{
  "num_hidden_layers": 10,
  "intermediate_size": 704,
  "tie_word_embeddings": false,
  "init_std_down": 0.0149,
  "lr_head": 0.00666,
  "schedule": "wsd",
  "decay_fraction": 0.787,
  "max_seq_len": 1024,
  "doc_mask": false
}
MLP neurons of a small language model. Each row is named by its layer, matrix (down: output weights) and neuron, and shows model dimensions 357-484. Each number is 200 + 40 x the weight over its row's rms, rounded and kept within 0 to 999. A neuron's up and down rows have the sign that makes its largest values positive.
A block is one neuron, or neurons of one layer that tend to fire together. Before each block is what it responds to, as a language model described it from the Wikipedia text at the highest values.

Description: Closing word pieces that finish a word split into several tokens, often in titles, names or quotes, such as Dadd-y, Energ-y, World-s.
L4.down21,146,144,249,157,266,149,187,235,218,221,206,246,227,198,210,204,184,217,156,219,159,296,158,177,216,180,202,283,184,192,166,227,117,245,204,211,212,197,213,249,205,209,200,196,207,160,186,228,274,243,188,202,203,251,169,174,217,142,272,185,114,176,231,195,171,239,228,165,206,188,143,136,150,229,182,204,192,180,203,227,314,192,182,134,193,210,219,178,153,274,165,207,243,194,178,245,190,172,187,78,203,159,241,167,144,190,274,100,188,237,205,140,231,124,249,219,225,149,248,212,224,167,165,207,263,231,179,246
L4.down68,231,244,155,232,182,200,214,155,111,215,146,218,229,152,209,210,207,166,216,200,183,192,181,188,114,195,243,256,235,169,222,201,255,252,213,179,197,201,195,123,185,225,214,194,235,217,196,284,227,168,136,202,129,134,263,269,187,152,128,204,190,287,188,154,127,168,154,196,248,231,177,149,207,161,190,169,254,159,157,231,168,139,206,193,177,299,231,177,316,179,200,280,156,214,172,193,130,153,204,183,144,154,232,186,215,176,254,182,198,218,190,204,168,235,194,228,204,181,249,156,255,217,205,202,156,180,247,262
L4.down111,213,198,174,142,203,235,205,165,221,233,211,251,193,238,232,240,173,160,214,186,190,216,198,116,180,188,224,202,196,175,139,159,202,168,132,299,184,178,198,191,193,192,188,120,239,198,228,185,207,184,186,255,236,225,165,272,190,214,240,231,191,201,88,158,93,197,200,164,225,256,272,192,216,191,238,206,193,199,222,236,179,202,132,121,239,115,218,194,200,166,237,237,201,214,142,156,218,213,158,193,188,221,238,155,175,179,191,108,272,208,205,190,238,165,201,113,311,235,214,210,228,176,125,190,214,231,196,235
L4.down127,187,224,209,215,236,228,144,251,173,204,274,85,239,183,156,172,213,247,235,100,254,208,205,184,258,131,181,195,221,180,189,210,128,215,214,206,173,212,179,170,175,147,232,129,231,182,178,219,228,166,260,169,159,190,192,212,193,171,154,252,188,220,277,176,151,249,157,233,270,171,159,189,264,247,216,149,171,160,201,248,180,173,146,107,153,204,235,180,176,243,295,142,120,232,204,195,161,234,239,131,165,161,148,204,202,185,154,197,269,172,194,212,232,173,253,217,211,184,193,194,135,173,216,161,176,301,270,250
L4.down166,202,155,228,199,244,237,163,227,239,217,158,206,193,220,173,187,250,289,238,221,250,233,203,156,198,197,199,180,221,167,189,139,182,194,156,241,232,269,218,191,185,224,162,177,177,230,160,149,234,191,170,245,166,271,114,281,161,218,217,160,245,199,187,229,168,240,245,181,114,223,230,213,160,166,183,227,207,199,209,258,184,153,116,89,78,162,138,218,143,155,170,153,174,155,191,233,165,238,259,192,185,256,247,138,235,162,191,190,225,153,160,164,211,222,257,258,203,187,233,235,218,233,134,225,187,195,172,191
L4.down235,182,218,228,236,235,235,204,236,193,238,220,201,142,238,280,227,203,218,241,187,203,231,228,154,151,189,182,116,209,168,205,210,224,163,159,178,248,178,158,173,241,226,162,197,232,207,83,144,131,237,196,229,177,233,175,312,233,203,224,195,135,177,294,238,243,99,239,224,233,116,151,211,224,175,226,206,191,221,202,169,239,156,161,192,159,238,199,179,259,230,106,241,190,239,211,210,226,163,274,152,200,240,220,249,302,139,232,223,104,233,115,226,263,285,240,239,147,242,249,233,92,256,226,251,146,170,133,222
L4.down582,152,212,195,217,231,192,242,193,241,201,193,181,221,258,180,263,190,179,221,229,190,213,253,216,183,238,211,242,204,171,227,212,190,234,242,262,134,162,185,245,211,158,192,254,221,201,205,201,249,181,195,222,253,216,210,159,212,297,162,238,212,128,190,173,209,219,251,215,241,200,151,173,159,237,276,200,245,201,145,228,169,170,163,234,143,207,210,209,145,183,210,256,171,134,213,162,186,168,217,229,144,112,233,215,176,203,227,241,159,218,182,212,223,220,199,214,258,181,198,181,183,168,235,226,149,245,193,172
L4.down678,169,181,202,237,250,259,182,237,189,173,125,217,184,161,156,167,195,158,186,214,182,232,209,142,118,179,208,160,208,202,161,233,189,118,218,109,197,256,211,171,263,230,270,234,150,226,202,158,178,160,141,210,170,232,212,274,238,168,196,211,223,173,212,146,215,142,180,164,201,234,136,184,201,201,227,210,119,165,249,180,213,194,250,157,220,166,149,203,183,146,165,170,274,132,223,229,232,157,191,218,204,193,199,248,173,192,174,188,178,214,252,203,144,182,229,124,208,142,159,224,173,206,192,184,162,170,168,217

Description: Function words or word pieces in the middle of capitalized titles of films, songs, books or bands, before the next word, e.g. Handle with Care, Stranger in My, The Report.
L6.down119,174,118,162,169,203,211,206,218,164,205,240,265,184,178,208,180,162,182,162,180,218,104,231,221,227,214,151,222,268,286,117,231,175,208,181,154,148,222,141,210,207,212,227,155,222,227,191,178,154,158,176,204,197,184,249,189,229,249,179,229,148,256,110,229,256,176,214,231,245,193,220,209,201,190,198,199,139,142,217,185,234,157,200,240,275,228,229,273,156,188,249,175,229,239,222,137,192,188,155,226,204,248,129,208,192,205,232,243,155,246,169,244,161,214,275,191,209,234,223,150,114,189,179,176,131,208,253,186
L6.down207,163,199,261,195,212,160,256,188,250,194,257,160,219,232,222,221,166,218,232,249,144,290,270,196,223,174,315,230,186,84,220,246,153,198,256,199,172,215,263,228,166,224,207,235,236,240,235,211,251,241,123,141,214,163,178,254,204,220,155,79,192,148,168,141,221,233,204,159,201,233,171,242,243,194,181,185,164,224,171,198,213,194,199,236,163,207,185,164,206,210,191,240,242,146,223,192,249,211,254,182,242,159,242,197,160,225,157,144,194,199,204,186,213,150,286,212,211,209,209,263,188,177,148,180,227,169,191,217
L6.down234,181,202,195,229,234,178,170,195,162,186,141,144,195,245,136,242,168,165,241,212,181,165,103,161,191,185,215,151,207,213,228,260,211,125,216,221,129,157,150,256,244,176,188,98,178,119,267,105,244,241,173,133,249,163,205,237,218,217,168,137,233,210,133,238,238,228,224,146,212,228,216,144,200,177,178,225,164,191,137,236,125,236,244,242,242,196,122,213,245,145,278,153,193,218,213,262,220,183,129,207,193,174,189,210,206,181,223,160,211,195,191,142,239,220,230,155,182,240,188,229,220,159,216,251,239,98,236,219
L6.down336,138,248,221,225,220,139,229,189,276,196,157,207,191,197,195,265,198,272,174,175,192,188,188,231,166,252,271,178,212,120,174,239,172,195,143,228,176,246,159,187,179,162,135,157,174,234,220,193,117,237,222,179,278,201,187,171,117,224,177,212,223,170,255,202,175,178,236,190,205,272,159,192,175,217,240,252,137,171,190,246,291,183,238,224,257,227,147,198,161,184,197,249,227,154,179,254,169,134,257,195,193,156,237,239,180,188,145,204,247,127,178,149,200,285,208,156,251,174,155,210,318,178,189,229,220,167,188,274
L6.down398,130,234,210,225,179,241,245,156,224,242,174,201,198,239,193,222,91,152,256,239,219,159,129,182,189,174,221,224,203,196,228,203,158,150,176,190,162,147,224,249,181,207,193,233,281,261,225,126,196,298,201,248,167,193,135,257,114,296,165,154,168,185,164,188,261,272,270,161,213,233,195,174,82,222,155,233,231,185,257,161,223,247,214,230,171,241,170,193,206,199,167,181,267,130,224,190,182,199,146,97,230,199,245,210,234,148,169,193,238,168,144,218,117,121,219,265,192,273,200,154,251,223,201,215,225,164,177,135
L6.down423,270,173,196,265,253,244,296,195,228,224,206,241,106,204,228,211,149,164,168,229,233,199,268,218,214,201,209,283,160,142,181,253,271,250,105,201,208,207,246,153,199,241,154,208,146,214,201,177,118,269,143,198,274,245,202,171,230,207,246,231,140,193,196,143,189,169,248,143,212,224,252,162,238,155,264,200,160,243,201,216,250,226,265,236,170,152,149,242,181,182,235,180,191,171,261,180,198,121,207,196,187,192,256,125,248,250,164,196,220,236,179,176,168,108,220,194,201,250,204,214,262,236,120,143,211,166,154,261
L6.down470,258,276,223,239,117,247,198,199,244,243,241,285,223,249,204,185,225,212,205,152,165,165,267,188,151,225,201,194,243,190,194,241,227,170,175,221,204,155,165,183,147,225,187,238,284,203,208,156,180,162,212,306,163,203,232,280,207,205,156,252,257,250,273,235,177,176,184,225,188,227,183,189,167,137,199,227,247,277,143,181,203,233,245,176,129,221,252,138,181,159,169,168,122,247,155,211,163,177,238,156,195,151,128,250,202,190,199,237,157,184,204,153,202,210,120,197,156,162,251,206,236,239,116,182,249,148,143,192
L6.down668,200,235,229,149,233,276,225,122,249,190,221,281,163,212,234,238,162,230,171,223,282,175,192,225,128,175,241,192,151,194,273,133,149,170,250,106,213,204,211,216,221,211,206,214,244,216,185,179,172,243,205,235,187,217,165,265,152,197,266,242,184,244,248,230,197,230,158,148,313,225,215,204,247,294,185,140,223,143,179,226,199,181,245,185,234,239,214,180,236,172,132,240,200,199,207,199,126,294,262,215,276,204,183,195,185,202,242,174,187,151,168,158,199,215,184,196,206,284,130,202,173,175,202,258,217,93,252,177

Description: Opening parentheses after a sentence or name, e.g. (Note:, (1), (KOR), (incumbent); also thousands commas (2,400) and mid-word pieces of foreign names.
L3.down260,182,164,242,97,148,220,197,183,161,160,200,241,181,211,226,173,253,160,206,167,142,277,250,168,305,164,226,193,228,146,250,197,197,218,135,260,165,180,192,206,254,144,254,268,176,255,248,213,234,213,205,171,184,169,211,171,187,223,239,201,227,178,234,291,130,144,228,228,300,274,208,149,180,196,225,207,243,202,199,222,235,219,250,215,233,200,160,212,226,204,164,237,181,263,228,194,171,184,264,218,137,134,208,221,225,269,241,236,138,168,177,298,209,151,247,222,179,227,184,199,231,243,206,178,151,141,176,167

Description: Final subword piece that completes a split word right before punctuation, e.g. Chann-el, mov-ie, commerc-ial, witness-es.
L3.down595,201,145,194,216,222,180,229,180,158,169,182,163,191,156,191,161,200,182,160,180,239,163,232,189,205,201,157,243,220,140,210,251,195,259,184,154,186,164,193,182,158,183,176,186,208,215,219,221,219,225,210,209,210,213,201,157,203,268,188,248,230,161,217,201,154,200,270,276,195,177,164,211,203,181,187,209,206,222,261,161,139,273,147,265,152,178,233,222,213,224,195,164,135,260,254,249,191,187,183,176,206,184,182,219,197,132,168,188,152,261,184,197,261,209,210,241,225,288,223,229,208,247,235,217,232,183,158,171

Description: Fires on the final token of nouns denoting a part, extent or member of something, usually before "of", such as part, scope, portion, parts, member, name.
L3.down214,172,151,204,207,205,268,202,167,127,230,246,160,165,136,188,179,225,155,243,144,289,141,230,215,224,146,169,181,204,150,223,129,188,214,256,187,232,206,185,181,177,193,145,197,143,207,243,261,237,136,210,160,200,201,194,164,217,236,197,222,182,240,232,193,206,195,239,231,258,236,162,208,172,171,259,196,88,120,152,169,174,212,162,197,126,206,247,188,233,198,209,264,204,289,219,164,236,259,132,233,183,199,163,111,140,155,181,272,159,328,171,159,140,179,190,184,207,205,173,131,132,260,203,195,161,152,185,216

Description: Opening parenthesis right after a full organization or person name, introducing an acronym, dates, translation or note, e.g. Foundation (EGF), Pu (1898–1949).
L4.down30,174,247,154,230,196,196,230,209,205,249,151,205,253,209,220,201,253,204,239,177,265,184,262,225,210,169,170,243,202,206,215,113,294,209,136,280,216,171,150,191,192,219,202,235,133,158,142,211,213,232,215,220,173,243,181,258,199,163,211,329,207,206,178,147,183,161,217,149,153,185,194,162,216,243,180,214,198,93,134,231,194,181,89,246,194,136,187,196,218,296,228,164,217,207,207,165,126,249,218,226,174,95,89,226,184,217,226,188,191,206,173,206,159,130,265,205,159,208,144,223,161,152,172,226,202,171,165,172
L4.down164,156,200,210,158,162,239,198,155,194,125,225,247,147,236,216,226,153,233,211,251,175,186,183,165,237,170,281,200,258,136,183,189,290,166,198,176,214,196,158,281,228,258,233,219,178,201,167,146,201,282,248,230,182,175,188,256,277,167,186,221,184,222,240,269,211,186,249,149,191,219,243,194,169,219,250,162,232,251,179,152,213,168,190,162,216,253,216,215,91,215,202,238,200,173,179,164,223,249,224,154,231,153,219,245,201,251,215,154,251,150,220,233,240,168,186,159,150,216,204,162,151,197,224,186,227,178,198,106
L4.down165,176,197,186,186,176,153,209,198,202,147,194,256,151,195,237,219,203,114,204,151,129,216,190,164,165,214,207,230,190,179,247,182,210,190,221,119,235,163,211,197,232,253,209,152,161,160,146,199,158,183,215,193,202,190,164,221,154,226,221,242,197,191,153,160,224,148,208,226,222,156,276,258,169,144,146,195,170,208,312,211,120,210,224,221,192,243,177,170,164,209,209,269,250,182,179,150,177,208,204,215,174,211,192,147,226,268,175,180,173,142,223,180,152,269,176,272,226,200,199,183,185,156,132,232,237,143,218,137
L4.down340,170,120,181,201,202,196,196,197,189,190,94,200,179,272,182,137,187,264,201,190,243,182,199,195,202,277,228,171,203,204,176,196,149,254,169,196,254,224,244,258,153,250,140,287,162,161,251,215,189,166,211,163,240,257,257,207,191,182,161,193,116,211,233,181,137,182,189,207,169,192,160,210,179,190,209,200,184,223,183,190,209,232,205,216,206,162,204,213,153,205,207,199,203,131,163,207,201,237,129,224,248,191,196,130,245,210,259,205,244,197,119,145,138,222,99,174,179,200,170,169,182,241,163,167,207,231,176,245
L4.down455,245,168,170,244,202,179,195,251,167,196,225,301,214,147,207,268,186,211,236,189,171,238,189,215,175,227,199,183,207,189,177,153,172,223,181,134,208,259,209,200,160,148,196,228,147,217,242,183,173,266,194,234,185,281,199,207,131,219,171,217,153,198,222,246,213,236,249,149,139,165,205,168,186,293,195,229,199,238,189,226,176,169,234,224,245,159,223,137,187,223,162,143,179,197,95,173,167,199,177,201,164,215,242,180,169,151,242,225,199,202,148,165,180,143,203,203,177,178,106,227,223,163,243,202,191,200,186,127
L4.down543,188,254,173,273,246,129,249,273,199,239,237,249,159,207,201,201,174,240,208,256,321,171,236,172,156,198,171,184,153,167,166,164,178,180,226,193,244,157,224,142,197,251,260,229,181,254,222,233,160,177,266,161,170,267,214,208,243,265,217,227,204,280,222,208,147,136,152,210,114,270,195,135,219,250,248,115,236,194,142,182,177,199,184,239,161,207,115,264,155,166,196,166,254,202,146,206,198,168,181,184,160,180,134,238,201,224,145,207,199,199,128,234,231,207,194,137,264,246,238,161,226,178,171,234,317,134,256,234
L4.down552,182,207,188,258,217,140,177,141,190,190,136,205,191,198,249,189,132,240,203,220,221,203,208,220,197,199,213,240,234,136,193,112,242,194,194,261,141,233,138,163,147,154,160,236,161,260,193,254,298,223,170,221,226,175,204,375,226,152,179,164,100,242,269,222,161,213,188,120,197,216,275,131,205,147,173,186,232,250,167,206,188,197,183,211,238,182,237,176,210,215,145,244,220,192,223,190,218,232,218,169,172,200,143,159,168,202,187,204,270,250,170,211,229,153,176,171,157,195,194,225,160,207,224,280,180,264,201,175
L4.down611,193,223,181,230,254,240,269,208,287,170,335,211,283,198,169,177,238,184,174,206,206,145,143,191,225,203,161,158,197,198,234,195,236,208,162,213,231,252,153,185,211,131,144,140,170,208,226,140,215,221,226,174,227,225,220,223,171,162,219,250,182,213,235,223,171,247,200,217,219,182,174,203,200,254,187,245,196,211,203,271,187,155,131,191,209,170,194,268,180,237,225,240,166,184,131,205,238,178,149,246,208,244,198,169,144,173,266,151,194,198,249,177,183,177,189,271,274,245,234,210,229,194,190,224,167,203,221,203

Description: Final pieces that complete a noun, often one just split off, before of, in or a comma, such as screen|play, out|come, dé|but.
L4.down142,201,199,204,190,225,186,270,267,256,224,266,196,194,206,203,195,221,227,223,172,189,185,192,221,189,167,184,214,190,255,221,192,177,210,202,138,145,222,189,189,256,178,251,191,133,193,214,179,185,227,243,231,219,187,219,243,268,291,151,118,242,205,162,156,210,243,147,211,222,109,185,204,224,148,149,205,191,196,176,175,247,215,166,249,91,165,201,180,202,259,200,199,148,211,179,157,235,225,148,195,231,195,270,113,215,108,163,197,166,194,79,181,227,180,244,185,240,248,172,170,203,204,205,222,246,130,186,170
L4.down171,182,147,263,188,174,221,201,245,273,178,210,215,172,230,250,264,193,214,232,289,216,201,260,183,169,194,205,183,133,285,255,134,225,223,121,153,225,190,138,189,169,194,261,120,110,163,204,228,179,191,216,283,188,218,236,101,155,189,140,228,209,138,193,147,190,142,159,236,123,219,253,176,259,282,223,182,192,230,155,196,235,195,170,194,194,253,224,180,209,171,122,201,235,204,228,173,220,256,167,240,232,255,206,155,153,223,228,204,204,196,156,202,205,124,243,243,154,177,286,261,137,156,129,150,167,279,185,96
L4.down365,273,216,237,143,130,226,236,247,247,164,208,220,161,162,223,185,164,238,217,202,166,179,201,189,228,214,191,158,153,135,213,170,237,141,200,195,250,194,226,248,182,138,214,189,131,138,245,214,177,180,192,195,265,177,221,213,215,218,227,278,206,177,162,153,226,152,162,193,243,123,201,200,150,96,241,166,187,247,192,273,196,241,202,179,132,231,214,227,135,167,240,238,187,208,215,191,154,258,255,251,169,218,222,234,236,212,217,198,191,167,266,193,216,196,166,173,173,238,199,263,221,238,211,260,132,204,109,139
L4.down396,250,175,168,158,115,162,139,202,238,266,190,180,232,251,207,168,198,209,204,219,212,162,218,201,206,167,167,240,182,177,147,252,126,200,162,218,197,200,243,187,193,186,184,284,158,272,279,180,201,174,231,171,228,195,171,234,264,168,233,132,148,174,202,182,133,215,156,179,216,228,201,194,250,168,146,245,198,277,199,243,173,210,228,232,305,322,141,170,244,190,196,238,197,219,221,209,185,156,214,239,131,221,180,220,152,160,177,179,235,249,237,210,209,276,140,192,192,173,113,204,207,103,165,202,227,227,169,189
L4.down539,115,252,234,182,239,229,179,243,154,143,292,162,194,223,194,286,181,230,162,215,176,256,206,218,213,242,251,230,187,184,253,156,210,171,204,165,146,185,162,156,234,205,238,131,176,189,240,176,216,194,165,139,289,193,139,170,189,221,173,202,199,190,220,191,206,168,221,223,164,155,178,163,232,208,231,242,227,219,239,217,236,166,204,234,250,302,145,244,210,158,154,161,177,184,160,341,238,241,146,156,193,205,245,208,138,196,197,210,179,195,200,102,186,212,271,169,204,91,176,155,163,202,181,136,221,134,193,265
L4.down636,249,187,227,216,233,176,217,208,181,181,200,199,168,196,142,211,191,219,159,190,230,226,195,155,239,192,262,244,210,256,238,157,232,220,156,236,147,174,191,194,207,142,173,138,133,176,209,212,244,233,206,228,92,182,247,219,227,234,144,130,206,266,163,186,188,229,229,128,251,200,152,210,152,115,153,186,279,212,197,151,224,124,163,178,238,236,252,123,104,168,222,174,151,175,201,190,244,175,147,243,181,207,276,158,165,208,256,173,190,150,178,194,216,200,207,252,197,187,175,220,237,150,166,271,237,132,233,189
L4.down658,217,174,255,156,199,145,248,219,154,197,160,157,229,107,251,159,235,206,228,192,144,179,218,209,193,150,256,283,173,208,186,172,151,169,154,194,210,153,244,239,224,115,203,220,182,193,213,195,132,208,200,199,207,213,191,159,189,186,192,265,269,153,172,212,157,166,251,239,146,176,201,155,212,210,182,113,144,169,156,150,205,225,195,173,189,205,175,265,223,229,182,232,174,195,198,209,191,225,191,256,231,231,241,177,165,271,161,174,192,231,169,186,260,151,151,112,246,283,197,117,179,238,214,220,291,218,258,198
L4.down663,227,162,219,235,224,254,209,182,233,150,266,144,303,143,156,257,176,176,204,145,170,228,174,252,238,140,215,196,204,139,231,231,218,200,160,155,184,202,189,119,216,218,206,163,186,160,172,243,176,235,223,230,156,240,202,174,217,208,223,122,157,134,221,247,182,223,190,237,211,210,216,225,154,120,187,234,197,132,174,204,219,153,143,211,139,155,116,120,141,212,216,219,210,190,172,221,297,216,198,162,138,165,297,147,154,245,183,217,165,186,96,190,181,203,193,234,237,230,201,157,268,243,251,217,53,180,225,141